Part of a small language model's weights.
Architecture: RMSNorm before each block, rotary positions, no biases in attention or MLP, untied embeddings.
MLP neurons of a small language model. Each row is named by its layer, matrix (gate and up: input weights; down: output weights) and neuron, and shows model dimensions 400-527. Each number is 500 + 40 x the weight over its row's rms, rounded and kept within 0 to 999. Numbers have three digits each. A neuron's up and down rows have the sign that makes its largest values positive.
Before each neuron's rows, "fires in" lists the words (lower case) most often at its 100 highest values on Wikipedia text that the model never trained on. A number after a token or word is its count.

fires in: "of" 58, "as" 10
L2.gate1030:477491470505444520510521580398445485554473441466452517460498526502495464512600564551492455479542486476499565556579477546512511525479522439546490486531494538491519505452466458531427504502526539510467523420530554525449499519538437524468554464496480536539461494520492494447492511501512456513439431467514474577528493478546430520496493477546475612432511566440482505487442554448570530512473
L2.up1030:543552539470525463518450448535525515500522533501582498551456446492516489480468559519431547527483510501544447415518558445556469495583438476498566559575470558522489537425446515482470488517470556505440513538526544483538538512444527550438521485554511401564431501489530444471542622519502492447560484465430488550468447544522567509502506499486590442502491504498515483515461508544475530530516
L2.down1030:483496511426454514510515492541523540519521527485513525571567470500501502550430484543550483429504525460489517561532540545496509509536439457470459418495513455486452572529526485496471503491519464493484492534484504528473515463481464515522486486529439527492571425455521525541479457423544519488467490410551501462503554559537392543554413532579520572517465466501530556470544483507478494522474

fires in: "of" 21, "in" 16, "university" 14, "for" 5
L2.gate108:485535554501526440509472502466471595531504548483433477485482437418537507492508477536482431557556545470432532482519506471482542548537565512495452522438449482477482515454505542529522485449615477518440525521493528545528517495489465513540497441541491462548489503494548478443517458461439536493482461401501498544556451502456427504502547479539618515539477547457536509491472516506454590511493
L2.up108:527522522429506483465414543555557508445533519492532494493519422550520524554491472492564530484486594461508515457533459444500494446460533500514549458474506492557495481449507539515455531469547476561466459570463519549545578500485579541451525469583488491526419546514477474478500518505561541540558548484516415486507472516565473574472596496596537468481499496519469516472515515495489526589534
L2.down108:517447467523470489440544500510545521533487446559477497502537466541441587514424553487499494500489491488457410497471427476458600505491576475544507541509468484505462519515480475471468464593567485543493520549539502487559517522474463537498528466477464524467492509477539521501477487535537502401511481430505506583483500491516497452469572517523472489516473491480528453514491512441503446456500

fires in: "before" 15, "of" 13, "by" 13, "since" 12, "until" 11
L2.gate1987:518489470453508440565499532522553452535534482497480557488498528459571465511489500537475437506474450445496528554504567553466509439526514517586570566519493518554491444500478533588511537520555485524445536462462485502563455462491547533457516512464473458493524485542476437423472530507501435520543485487570492487484483523472469542580486485453516485510507454422507495469546563503448530491543
L2.up1987:522512455464524521506557497468462412456459432543597528494447508503464527515514551402534606480481501532436499491544541491488482542532491503532517536504509515517487481477523494479457470479506514452534549454456466529485503557555496473489533459521490469562480502520472437394471494500439462588482419480504491501513484436579555452492500502482513439505541435497543535491500496511525531504461
L2.down1987:530505450448495480495473480529599515559547450470506530524482488498545420456512543494450445507492447513519578464520453420509556499505488453510416410494515522477495521480513515477544464451522488526450524509482500547461534518482455525504451440520479531540481527544471510530516511550490468532470545502436512559513483550498431508461551449509425475528489467459462552527482494537515494501535

fires in: "with" 21, "to" 21, "of" 11, "by" 8, "between" 4
L2.gate1301:556469520457538578470539532441487517612563477506490452448572518520533497490510448493503444513469457510436538552538581572500469519493533456467518505510533470484487493447559516566445402503519503467474450513436424536475468483545530492544523476520502455544547464504479416454485523552501393456476539456425474569502596504472496516483511578486489471544541593471458525480526508532560478528494
L2.up1301:575553480483572457536513473454440471496548526555520558429524460516537509533443482506536524513505502459464533497477467535478484525522480525533531545493488512502545499513503537482516453493460508534545513483442526474529492564474534540516458524526464467514501464522552448449505466522468450423445505508515477514549509523546452551538549529453479472548499533457498506463507533540495511504448
L2.down1301:504433456541491491504526527479464488495448498486452469518500539454470582539508520483461482468498495479489485509536494428495534519531459429515440497518419513443377491475550486501487476515545520457476510428478511572535548531481539594485563495426510397473509469531578493527580524501553494559494482540512422544561538532542534525581504538474512546493523554492521506533508494474483456486443

fires in: "in" 47, "of" 13, "it" 12
L2.gate633:463467493513576457460512503506440525505519521447445530498513528565471489479450482477477555458477522513495555482537436489488513502509488546552504540542473491477520513560474564483561540501479520569423473502478471591452570451465465474543551560533541418517499572479573467508502427444572501481523507483498466397540494449434498460517578495437473458455513517435559495480467554484509493510516
L2.up633:561570585471461505471501568475445484545567446451462461445516528533447487513539457515513437499512565547533527553419518478493506517481454514518502495464466512524463413490444546464513570515536438537494556514448440500559534539445537561493484502526492560520479530478490459424544522451444455506457486424536504508457581504470461500446406498552397563539569454475517417527569483462437513550536
L2.down633:557530469519530530490600515500436466479570498473491465497539543492510473516468550524476526499491511530498562588564509492409512564545457533518480475407503464546495554490476537538432518462452459525469543544447564458493428500487493533472533485485521490441508518489490406530524475494519512511476514507509479480487508522465521458516539459530502523456496540447498495445548490544493492502468

fires in: "of" 68
L2.gate1275:485467511492448497474502553564532459452415559519506431454437484494532477468572518500414513512509561469475526508499458473575493523545513562489561466519524461495545511459538562484512530504476489479437547442521469508507501458506470531492494508442453456534431496458489499437482461491507496519446442513490488567480518505525475515544552576566560487540490541459581513463522509503509467364508
L2.up1275:455498421443475533540473516498526459451489474441535454520503426488571434553467512472404536527530508421435532562491549454424429483508529520552470436448498458494477576498526537505521551468510489536475467484527498471550505559413540435531422563492495502417483524537513541446542468493482569471431501462522504550481475532431478523525558503449477472498456449510539535466497534491480525501541
L2.down1275:467507543504457478524535568546433504526480529446473458523476500488470521545527520428544564504501496493530487467513492463452508587453512482501403550461447498486477473549410475531477498489528453539499569456520469494491457489521526452450547420450518496498537551484501528471500509546516548501476444552444562569552553453597528436520497439534488507452517546473465550499538466469480537534497

fires in: "of" 50
L2.gate44:513483557558485527479478475478529514513490454435466513456560500581460517507507436426486465493518506515571549524513565494558458517464476544523489489510503541464532492495437481533508498506467536541532475434516543424504555534495524433522519530454542530473458590463515513470553459427442491557500446549439460490563493607442427527504542497489472449520564529452480497480481527468505517580441
L2.up44:492454482456562571526484474537541513542480484456495493490463492508455432458444505430394526449493541514475527471523558523496504500441455565545515537521572442554465543455578501521475533460538422554510475466577526548446506492461538471507465479569483473479443462518541480540510493486445569459426503449554494500470458410548503470511504531518485518537455427517538508456515523442502470579515
L2.down44:519520455478534472502536519473489517510548496539440495528565512473476467514506503539449486503489474494517512600506511472529483539448460551538469462471573517536484512461518464480485514545440427522522502461486556516493478492505501527456453512532492536606452534539457520463454483534471521424465480447498570463529594451409520519504579444492471495429489499467516476486439445512504555514414

fires in: "of" 33, "there" 21, "son" 5, "then" 5
L2.gate1231:454437491564447477558445501441503536544427584529478528488595484499461464472527516484447510485459502466438492407464500543524421484514480501522522525599503549533550545512570474470493536420559540546458449491534497441511442488515580514524532530501550459533512565494474474512500493447503528462530480465450516547484529439502529550481518439478450541507570496461550537561502567552525485481461
L2.up1231:398475543422519480494456469535555544544502552519545490483453512457514584523521502492480570450573457456478505485499587484569483499526443509469454497536459490563498497494465477508438519450502494519458450501546491509486461571460501510534493518524539489498465525560473508532488563444506415503468497477457475497541552484584511486393498540496422483516463489533525556508426489459445445468566
L2.down1231:479493558537468438459513436477515530521521498515445471544488522490547558432521479509583546540574484531472492516534493492515540503493581503473517467491462447546444502432447512493500505553508531475438541495528488468479450493544432503519574482483499480487464488523414458517531505493451536496477432428493576434525501488458443513485520414468470474537433534496527489442531395565492565474504

fires in: "of" 19, "in" 11, "https" 8, "for" 7, "with" 7, "began" 4
L2.gate829:495529521447561510500528527489494443470502463483495523507499546491557536529557465466443445486459498552465494534496494447490499487579472463478503470566551511525512547558564534523542544537493570447530462535489510519528525524583481418511600515542506553526554534505579459467517464530563453474537446464487440558472443433529576495582489421506441450429561531453544500544495488501513492491567
L2.up829:528523529436462496483471544492565480543535530505447492422509464493490540496531475492535498501484517451431565502520517490524445548452452520465568465568469544467572494487532509532525477482461450429456460474480540547507462565550568475487540479589563550522473560489553452416477511509519458412422499494499462455547526496489489556544492444462532452483556508437489546510530476480479514482459
L2.down829:494472449489420497523453483515500507441506489418519510507530512532463553496552471431476506512580437472503520491478436503497485540505526506573523516494479538436457595504537484468599543517551461532514470464418592529525491518496433428452510480507483489519525564487560468467514477454561458480475505559514428590540518522542485542557491466532506500446446481520565495513542584583544507474523

fires in: "not" 18, "of" 12, "to" 9, "until" 7, "before" 7
L2.gate1546:584504430550481461521533500507493509490426513484488478521457559531526547488453436506532482553486569519527544544464560504454444444469558455447524558514431568585513498538438539476495479468537546459430549492543502484518509444556473528492436498546499509513426467481465474447475462509579505544547547483556489484486535520462469446561536466504486466540551501502554510514494483500505563494548
L2.up1546:505544420512535456543488548463542509551447557533528493484488503461498527493522472493567544493499481482524552534523518455470531501470466464489417576554554542568469473601560459574498452504453492498509560453439511514530473479507525470530519487538514455460480448520444513443476446523574574479499507565562473557465510531459519525562517443513468547489477526476456429455518460494414471475501
L2.down1546:464560435512552573456512497472470447459526414578490470516487523481536484511453551510503447554461528466529503460513521477481489461571358532440479570498519473444487518552475516476484457536548490500428475524535496555474556501497500654485478489489520495516440405549526506537517535514467455453485501466570486409489427496514514487490533463489413578531470500503560483517495490404534477437451

fires in: "that" 24, "least" 7, "when" 7, "which" 7, "who" 6, "if" 4
L2.gate1628:517562485462461503457534476546489598483520430436553528516483574470466514482520519506528477464484462505490443563510449559532522457501567526563573477524502553499482538509562509460459509521576470523507457536465482508509493511549541529552492516457531486497589511590538521544528515511453415492463434531472545494552475494487395510446504446420569432434541492496527570508500535485529507464526
L2.up1628:464539522500467437530503534517569511490541517534472559537464545525541495500480587522499523536521548493452521534467494499453517536528480550539502517568501518507455531516508507501451536475457542564497572524467484550438478376555525477581455481458475432464493494470471550526461459539485557533490482484464573535569457491493486483516495398424433502529545492450527493468514518534499438419527
L2.down1628:489487531500456583485477490508569592483503485486471476533462510429484491506489512595468490561512500575494484471506564483524479512511395459531487514461508516549490442509550538514495530470522468521555558528545465579496498452537539566600492432466501436504473407500505443536458554551506553610512441525481481545451476565483499561515513530458496503569504476461525516510541439424576466472482

fires in: "and" 75, "or" 14
L2.gate1044:478467555454504522525491518493519538491466541527498531486517552490485474511517523426565496445510510525502484505549540505545459512527554516548469487521496530544483425517411487546501488467542497475437532544519502488433489508433446544454471572546458460458517501506518563577516555450518444561516517486434481562528488516540506473447593553541529479484474437484435484555547406487479508481512
L2.up1044:483491489486516515448508463581488444482511502484497492524521509423450444552540448450478482460561524564404458475521552518517459453486490476437476541514431453561539450514542549532444490522569570511563484514463543471534497542481529544472474552494550577399504460563471531462491520542497458541493525505569547471491549527523591487471460539556543462457464522543482468464502542480491474540547
L2.down1044:581533471543471495491602561433571534545500541493502507523493534506440544458457503566526562561414432505560545506475527481463525491525559485447493551449527556516490499520492543448465500496474551526457485518530528482478499437467490489472469527551448583531451492473494434546573436475508548537477452431507507503534463448542474520517542526503555435470488505468512505494517559378480519516521

fires in: "to" 53, "will" 8, "not" 5, "would" 4
L9.gate256:451553476492481538449449445508465476544536549543527480572509501480400557534410471546489477561535479491494469433468492521454458522551583540438493463512497522515433498574497463469553590432510495494509545453516522510464586525444477530504463492518519503519446499522522429519487473494534584581567452551508523443452505420424476548478472498480480530511428535580482492548476430473514540437553
L9.up256:478559514500516454502497472449519485522450565601543500481466498559527459491489530582447427517525497507546496558545525457530587518437534403483484462434471498474545495566527442500488511475407513414505485496544474440452477496549402545551492501495527488526480450474442524490489453452470525550495523433523457458473537546544538498514408523469539536526507600543458423524478503504534522485563
L9.down256:465563500505527453505428540493397494483530443468539443471450538449516438496464480511453485508485518511515488590481482499492521448561474512443512542582491538542509407493545558514467492462488507518512553568493510467450488462495532424497516529527517537531515499451512393496450515482521526546499492529484533493496541538539485480494422519458460496458485569531506496531470529482461465508521

fires in: "second" 16, "first" 15, "only" 8, "most" 8, "third" 8, "highest" 5
L2.gate1262:514473472498527476540528438540453508456537532550474561423529551514437469492532436461438520489571519548566457474518525584498555552578427520466539513525456491573496509567523590556565517555472521544573512501505493485551553505460459475515494567517520532503445523511499510586512426488474503427441498510466467502503437503484431464472461533541460543520508459563483460512454512483478587565456
L2.up1262:474531529458520488561471464494479488499499542546462545527530488499442427448473501453457448530517544423511484462430519505516483536517466473529499449514549484530586485506504491519490564467494570473439569474498455509518538537502453396547517460449498444508479466466510578428509550495474476543552436582547555477441484526521519539479452475466466503499467452435482483522482534501544520487474
L2.down1262:498493466579420453543514510591498506545519498491507541545516530485432475502488507514530536507488540455514549498496475492472448510442473441465509414517513509444526531498570493494513495467513510446443493482524430511441473469505544474489472557483470476482495514472487495510497522531493477490496474462425493514572485492562541511502523514430492478454500516516490462477470517535535563581418

fires in: "first" 15, "second" 13, "third" 8, "full" 8, "1st" 6
L2.gate777:507473534447495484514478469485538537513490485577489468472539416558512516493531467466527425507480551525584503578510476488494442591529492461509592436534560581526451477538547575452574477469525542514524461423448512475464491545496469515543566428539532514524495490503448546558506593524491513525505431521491495524535476488532516479511538510526486485496457484479600480518510494516508531487477
L2.up777:563554488472474440458493565463539474417510475470432468492549474444481485540502453465434522549445547579573453519521539457485498547506530493485512451557539536451476521509490472534522499534536539489481572449432547512511532524476557535508542542497589434547522519481449460504480535492543473544494455512555455508477521493561538478467437547471470508543469468496476427511457475551538476504419
L2.down777:513547528558427528445549524504603493529531544422464534519487532496493520477529424516493452520526453561533570581509458497549437492533585460486483469480475532466537521496448478513457495507459439477498524410504466511506499473455491528493466464549551480531519460448501437510487477479502479590465476502560503542460455505521509520516505452554508527458488548498453534503537505533569513519457

fires in: "part" 14, "as" 13, "and" 8, "but" 6, "than" 6, "wattal" 4
L2.gate755:501480507538561477490486499482497527508533569583542508536420536500446496462459562438457466484521514444512510495444437446523511502518543484507494445438455527529487469561452509536489520519534425479450463498489504569524475475525518491550513536463439435463510420540479539502506505461531428474499538481464574539506499484489539481469530541519587559440458528481518519533460505524563550529562
L2.up755:477549504526427480552433483463525442487591556490547549504502515504446469443437519526513518565560528474509579489535528519532539529483492457564527455566516503530476497557442482498515518458450563478506425471422521555501469457526511533546564511466500458443480504536569461551469472404562479465442529513523437521481458492496550530561449466501458477462519482483413461497524445470487501530498
L2.down755:515511488526518517525466487525430434422472486496508549542545559504479492494439435523528510510514463451555463439499460563423544499505506519484434573512602452493464549555461475491551492500523516441515529437406517511514498566437467486511536492424507508529574475519476528491558510479458487397543521518422486509479528420507549480552508503526442481463469544558483401460614483538520415513406

fires in: "to" 24, "of" 19, "as" 11, "against" 8, "with" 6, "and" 5
L2.gate1990:494559532483492445490570446517492558529466531531550518460443496440526579509480543529550475510550490510474503522473464593507528448465564560489521554435441444556503501449463544460471462513472448546441551537535472472455518495566448534514517483521488481547480474486425446475531558430487520520467514500448504539560540508440549484466428477476466489468516554499547512541510480548464565414409
L2.up1990:564470524509456490493464478436523565508490467552508522498443548463579479491474472493477496463471487529525524489544535509536415570534573524453585504473538521442548504475539514450471503447612498552540496479484593503513578560582557404472573518487509493497506511521448494511525526506428448457458501456548516545583541462559490496490514544444515538486483549485519525475540544512499526489490
L2.down1990:545614454495529526489542524536419468531536549590501507439515509443492507458487588478603499477567581512605621534543444553560465491518459519505489557437512485449424494435429502525535473518517487490465545499500513461446498584551515544516497495506455473495455478531544478531513506484462487517446547431426533533519549483484491461435522463489479534503488534443532456518496516470479509548527

fires in: "to" 29, "until" 21, "since" 15, "of" 7, "from" 6, "through" 6
L2.gate504:459511522465467483498539552492525500546523484510578521490506520472494492505560500435532490516479522507537547514531496575531528479531470550528657447507539498480497480527549592434494458500508512537529446542552500525500569446556472578413495538523455444470469539493505482510526565499401432525527523502508450543483559450531437501473504492511536515430565483471501529507559523460544511466445
L2.up504:551435509549510506527482545441519498527508446518488524489531472475493546481589407533479496500508548536435534487512505533502517480496494490541535496478436484434477468454532589495500503460498508498589449524498556423494557467530438438454581470560495502483494572585482503549460536551482522483483564591462555474494501558477477488525544437562500526507509572559537488490455468569523535516530
L2.down504:491528510540456473464438499473524517515478513454449489570558488487521459470465464484522480498488511492548557456559529496483526489407561469478422541499538529454544552480502539441523485534536534478470475422546526503466561513498468436504456463515497510461458495548431480598541422435554440497482527515453567533489450514453518480487522477485384507507515546490480580539486507460571490510550

fires in: "of" 29, "no" 9, "at" 5, "exe" 4, "crescent" 4
L2.gate724:503465486532493531546563490536458477487531557557530486489447496473552570488443461521491442545515508543455533535552520543495531509473557545524485482555524568480546503513458514479432490580448562479437475549510493462511457566531476510565507526520524481496550471444457565491508565522482492469548477534482463461519519416489585455514486496486482512562535557524530492483483468490475465491542
L2.up724:511509482511511537573549426510505469527468561547525463443554510538516469555479468461517570506479505519515521462500495464459569549470569506541570539456442517430523502581430452561535586477516565480430566520497455513555457511562474458451485515555574519521536531492403488545535563471520532473490517507438487479445477497461585460537518522448444426567520496541461521468435502471510528455434
L2.down724:503506463465526572519470530500572535486522461528486585478512545415527439494513471468437466466531544458431546468457512497459443507449456514544546496471483521465488508529450460458525570513560449442445470497529498488450483427471418506435465509526520511489511517475442514503524526530535534515405520504513542451453551504446566475561594429465496475507552487550526421507487498473564476460492

fires in: "and" 63, "as" 7, "in" 7, "of" 4
L2.gate948:462404538512466511527534563507515558466485511448497507433443483444539483512481499491474471390461508497555456559542511519499456454542522564561553541499522544557543532484560528536450543492528499597487434453483515442494465505451548511454548473501451555495435492477416527552585551508564428495506519451520455485568532449536407481474486482574571484490482545484510534537474512400480535465494
L2.up948:460525459536505452501522546475465448514548471508506484496536488450535499509527486425547526536578446467507500518532530486525491513538497548562566537488524518546515456485516588469472502526536484551564479536447473527502457459508566527556516471476547468453445498488493477537501518543504522518408480574495496484494485522488483578469521495435503551530485433518504520490470578523475539587512
L2.down948:535491478503554513538509506459568446501569452519508547500496444423557470552491500521515519437538552485478536540467515494554524409574487475483523595472502408449506546450517531500545514517456498488480509484551532520436525467458499515528457481473484509504453480492484538551473488525560454529463468483540499512512518496471475492482434453543522554560552456545533518559429538558499499480485

fires in: "of" 38, "term" 6, "season" 5, "role" 4, "work" 4
L2.gate1599:514451530547460479485440512558483453545478496493476526463521568413519551519571443494495499500458572521467477511563434514497454543480420507491595526522474571503516510535488552492467500533512511518519465471465493470437549571544510572473495527468458420425489449543422570479434533546543480526468528470449528530516538498519472593427513521500506553504409533489524564456478491532552488486505
L2.up1599:488488469535522430482527510532465479454583485490473531535598467568436517507490483580482441477467470483482460545510492493564484562563536499546501509424461462469485582496577416507499530460425452532487484528536481509542401497475432465454506534557573551547463495549513527471514482590571498487470474524556475449453488473454430566589558500433508522487507447513543487433455433528513474473498
L2.down1599:519501429514466496509499487472484491480492497516477459469593502504499529548503500417513487502489535475562541498427499442455460476528468519483531507481430473451530551508462441504493461413512547494510459470588513493464445545515530423433543492506531425571512463569514524497466498540457532498584567566528514405534503474566510468499513515499446485497546453469444456475534555559451531519440

fires in: "a" 27, "of" 11, "in" 11, "at" 4
L2.gate807:439448542478520440564553486553528567506477451512509482531486576548504423477425520538488571513484532529493504568482446465556505506550565453478493559481499458498487550531543454490555512542497501512482480506503566509515577538490475513510539448480497468507509429551497512432491480503460531495450436491557464532510525539495443467549578532518501535523513447509467534474573515462473493545446
L2.up807:509467471553446507512502477476446523524498518546560476468527452489482487509485538501507594540483462565468511588589507491500520515506454513532526494575437454508473477502493515556553455457451502504467468475525449481531502546490555459540521545531444482552544479478470553549427446515466527572448496491555498487481558467497435491461550447484417511496480495516448534434542478470500552453489
L2.down807:523503511581474454543521518506543510554480444548495526492439489484477516514498473594496570542577501560530513546508423491461482527501587499514525518470461563495544509531502483506477491526516497488518482404486511539510516446533450595491496511541462513521439484503512529547554487561538519466495553504504461536479509416499602492558462495470464511464519496487538446554405502487473548481534

fires in: "of" 27, "and" 13, "upload" 8, "samantha" 5, "later" 4
L2.gate968:471517589482448425549543491540548507499539534538568588513460482479544541548537450420459453444455526550511460520465494493448475583545470516489482540549457515457461446514531509528484509545500511525475464521476534390500496506473450482517481521538527453463423518539537462518514498490538421467476425537433509543567435451515524509512410495457566451557536488475537526486466530551472412537576
L2.up968:557470439491446500517483442557537519538529526460586457479496494553529523485504531436528464555532492552436446514508491497431459504483450513503441464505536530534438556492489469549496509562462526519460421513532485534498525435538577539455488511482549443516495522505488456509488554484514446583478514524520531629515520466522528570527477461533466482517486592501485517573521481508524461438528
L2.down968:457465484606566520492566447469525534538557460477515509446519528503582510483539479501495500538543517560514532531458556382505547593490506531533503522475454475563529418495525496490430472501497498515483349458509445431490470481519460435477566466460483387428493548571506568506446508457519517544512470516480607502478531498452493532508537498480424516515523417452474479512476473561523531487523

fires in: "for" 30, "homey" 16, "served" 7, "serving" 5, "of" 4
L2.gate1395:464446535461488519463493465540456473530522552562446494420495562601535524443475467457519408498507511480568458535557467564475549521468478461520509520454506464488491544464526561482512472504492491459455504518469552500478548508533516496574515470435524546509505474537442434431492470439495508540454530569428457509474496486500530422489465495515431538501489532498485500523456545487532548524526
L2.up1395:443536561481485521498494424476487455468548505541560510490505438569540503514512532473469528421444573526498505444551535530566482502581461513512540578549505495513535474534477576515537484545472523477453471478572552502515447510513553531483525502507511467488557425532510455556506500431439482495543537471551465504490517480560525492477475555496569552502485502414481560515505562467468540449437
L2.down1395:447508476541540504561468469476518467540480538476402471507468425505467401458510496493544569494519513494424587569462501511481477462491492493582552558508464482483467411521520389527501508496472494451500492540433484455506512448433544572469425495523550535467498486578572506593435486527506474500452545502479512514486508504545460468541514506505442514509482502458549469448519508465507494485464

fires in: "which" 32, "that" 26, "as" 6, "newly" 4, "who" 4
L2.gate986:506503543422537513524501520617411507507488427454502496515485504490509516462430487433547463477508529596564526479547480520516517542563421567500493547455508473448490515567499539510436505488485453477465539503480579479507464473479501449473518503449487470501533457481472517469542528524481421469468434442564498512553476481531470474527506513404519551401512479450597524575495465526526490515521
L2.up986:484508486522543474498606448465479480474577437512500463485403563549513444486512428498519472554488548520507544556505457571544525475569448488520470515489513547476470503474497544463568491489459487440431491521440578548456491604535465444470524562423427499554504434544524527500473452519568545547479532542509495548493499589499562531579498484449488496546472511499581543456529503532526506477511
L2.down986:505431467444523491481460522448426489452484446551510496484508596491538547465428462472444475547495537476494504470481567545562474556539497454557520492587451490493551478466433537491501485531474443578502540531547421553496431511453509506452472513482504499517446470602462555437470481445535481553516502500506519501504539531471475569502508462531540557523498447516477490459485512492479473480531

fires in: "and" 90
L2.gate1828:492499468506430495541475543488555577470478513535462505531467539495511510496457586479515495563496489471478552543526521496502468467436565558402438462564483495474533459500551513565525518471555580499454535507486506554450472497518490508537533482522545518503593499544444519599555418458533500455504473453535550561522534470522450473511537419532492564502506513535540468485489480469513579499490
L2.up1828:490487501543445448510535489541482523577461511528542491504514588487503485531495510460464433527491512444551550478529412473503523542477537498469498494430444476492558487461510505441531474441524516525439438494509487539553558538449556557544435553480458540482573498569481523472526497508529510486492522550481538462463472471516566576456488468525483447443500526457523505512472482440547571485454
L2.down1828:488524433471517468491507458453538569464520499528465510485560442457525522491516553514551492508513534464484431424503357488471498544528546477422420417554578452362527472557457545487458425477439477428470534454484481486527545493495462456500488464522531540468478482590497515454512499448476496519501480494491443501492557523513494563534549505469524463508470551530462468492515459458387473505510

fires in: "after" 22, "to" 9, "centenary" 9, "following" 7, "hanging" 6
L2.gate792:482553567397461524475555557451464477545500507480480477476512565583539479523461561552491433567513433484489513540527465509525469516531521512574451524464547500551493511487501494545553463459487505429534504501531478455482501442483541549466540493520530499522501446502582493503430517471505497494566476448440502529516511516487534560508420547483497525497488435457566473517420451517443527434487
L2.up792:541512536439496451509547469441545487554565551571477484463531490540492465494501457513460491582467493441475519574461555482476499508573464478553499595558441523550562529555546499529569455521436495515526498435515514502547438544451471449511451475503547453480542476527534514499477539583502489487489541486476437566447494523435494541522490505555528469513429475499529441506470479513445498512494
L2.down792:447478384552557477553483500459502467579473494543473496534534470511567492528498424583523499512489550514462472539471509469490469577502540467476504523500539420482494468568489479469560490490539513496548462480555552447460422522418488520508478416445507509472477546476451537492552432553491470442509465553460478510499461476508490531427504504586551432505451523484472474507592497551510477574549

fires in: "of" 26, "with" 16, "was" 8, "is" 7, "were" 7, "be" 4
L2.gate1329:456502453539499449472528491534519535517462522441470582468459486439516550537441470432517503543542503572510494525489459566549556569462553516488542477541466549526456496536452564538551544457469508479483454522492460433521511548537506463477536551542517535496491484519465487466423491484439509470470516575545475501469503482576478481547508489410562471405499514556561503527532545456543568516502
L2.up1329:519555443484432539475543480458575478473553568538475536469529479461540429525458479497472559464428506506542574446464499505432486562425487493546486521467454523433592535508515510480482523454470488542471540487472504512518459454542455459527523480435453498507483523445411495519481450530561582441429556543442515488561512511474449535539465511567570560446494398459562542452536529491532530571510
L2.down1329:495556525516436535486403515517498497528511461470454464495513523443535510529522506604452467473507464479483541526477562496444500477536450551484602471426500556465557506451515538573498521461458519464478516501501435554512540418437502469442505452486509535483501419559501508539499516541408481483548529495466461552510479521407494462539519468534473503429524489483546482492454589529435514494559

fires in: "of" 29, "an" 16, "own" 7, "a" 6, "ever" 5, "no" 4
L2.gate245:557453532439504434505489517530455498528458467441530478469454509505482505444430446598471488481489422514583449588450509585536522523433559560497565531558536476537462495505522553496518414502501504519476525549495545517501514484480576499533526519516479543498580496478438505476486476541533494478559516480506477495557608487543561452471563590460545461483484544477480513539458434521465500481471
L2.up245:525485488483504453483474451505505525545485467506480472489500469507480571481466471484438516461568497446453519490492482422506472546471475532526546572445543541563472523541449496493540473526597494431522444510548427439621481545497489492518465544474474449563455511606452487485482574444511514469422512512492558505502490519586510543480424524417576504429501466517535476481435486489441508451464
L2.down245:499507477493387540451549526473601536469499452569492479490470573452525527502534510452525464552532426479489517578525535442550480536438531480401494473512496531562568449509493482476485471435508482518543510464542493495545499510453501553530473497493514485414506486539511568494485592525441463438476495453509479492528469495506456516467500543406497540523531570426585459598469508545530545483532

fires in: "with" 27, "to" 11, "following" 9, "as" 9, "on" 4
L2.gate798:478487455508524516598494491483497461525481468453488511487447466540472583539524522535544529484521481484511482582502467571473487585473480537555522465499491596472486509515503543532521424544566402535496492454482478450508506495543473486571538515533496511420487446498417492508440588524461451545491550591443467550550489523524492496505482468451534532457496514502562566533534469490452536465546
L2.up798:447564499533451581557530443435542426493529460509489470494506462449500548521450542546442449536515452460535539536532543517508453466523552565552543550513478471538470513493540574534532473483493487498567504437471531499469496457534499482482575508443528497532529461495465442506504490545482474496423522469532497510530540485533510495471469546506464520511466457518588535465450439491476453473463
L2.down798:527510509505517510512558491518472439585612484552491574525487427480492538514534522583441541487522498534523471532532454477574561503508523403481515506467442541497497536419513529501532470519521545505493494488529484480505536504502452527503483443539515547503525536485523516558520457449503458500445518532492493472510459546481433530504494507501550486519508551510509475451565488469524532510485

fires in: "with" 18, "to" 15, "of" 14, "them" 8
L2.gate1083:554519553517441472532472507455442444498435523430499510485458524552596508428484483468546543508457528489485459493475481503520502443473488531555495438501513523548480462483516587522495499492533528492572545486534557440550476571574559513539554526486536471569470474508529473469493520439538510485468519451516521488533533523460420535500542512471537548509480501436530485510527535482463473499562
L2.up1083:462460587525551490502497554465501554527442533498585471443479547460536484550435598521531501464483517479443457537526545546525430524534469510541513459526519481588489471481477536505445449486459531450464495498540546521541457446477506401502554431528524521445545483468435476512535472502539475488493469460534431467438533552482550563534467508442554466449550540503520514505532485561529509520502
L2.down1083:398479466543445543495553521490513551500541557511493548501493479456577532493449467579490538476476512483440494563507525466491476459556452438513492563490568479488557456444535451474480452528520421478458490520472486523501509389480419544475499478397493541401482470583476467393520478429466525517455509536540520514470503476487460490467480476520467416479500484502476552479534515499510525519456

fires in: "a" 32, "as" 11, "an" 7, "born" 6, "time" 4, "2020" 4
L2.gate1160:530598461469543523531467493405502565503512503563508544555421459465437441441565430528561442489478528555557511495495464504563418555504538504451546486502499458503502526489450530542436507514486497537513520493561490476465462471585483556535521493584528541466450434520496420459541499509412482477503496531511448510504580465424456502498534535455538455557523496505471615554498450468528448529458
L2.up1160:523480513488571514527531480490513465521457472478556532438540464479492481521553520543499545493496496474485451486478449451413584541543492425528522495536450465552494543532449489514461482520510462536514526473498451525540515492516535463563425548527423433547482465536501510554505538567499462460533479560509478493487560461477457530484509519439509561527487446497524534492409502581490553500532
L2.down1160:455506547539480482423476432467579474483519545521511498438537479468497470451532507497495555501509463514488526504556479484513522551519464501523446430485509494508519522457483472492451485504460455506494459498524503479502602527477501471479502501472494614413533496567514449494522470517521470592538478498586495490574482505485538474458544488516498503536482468543551435507483521473484483442460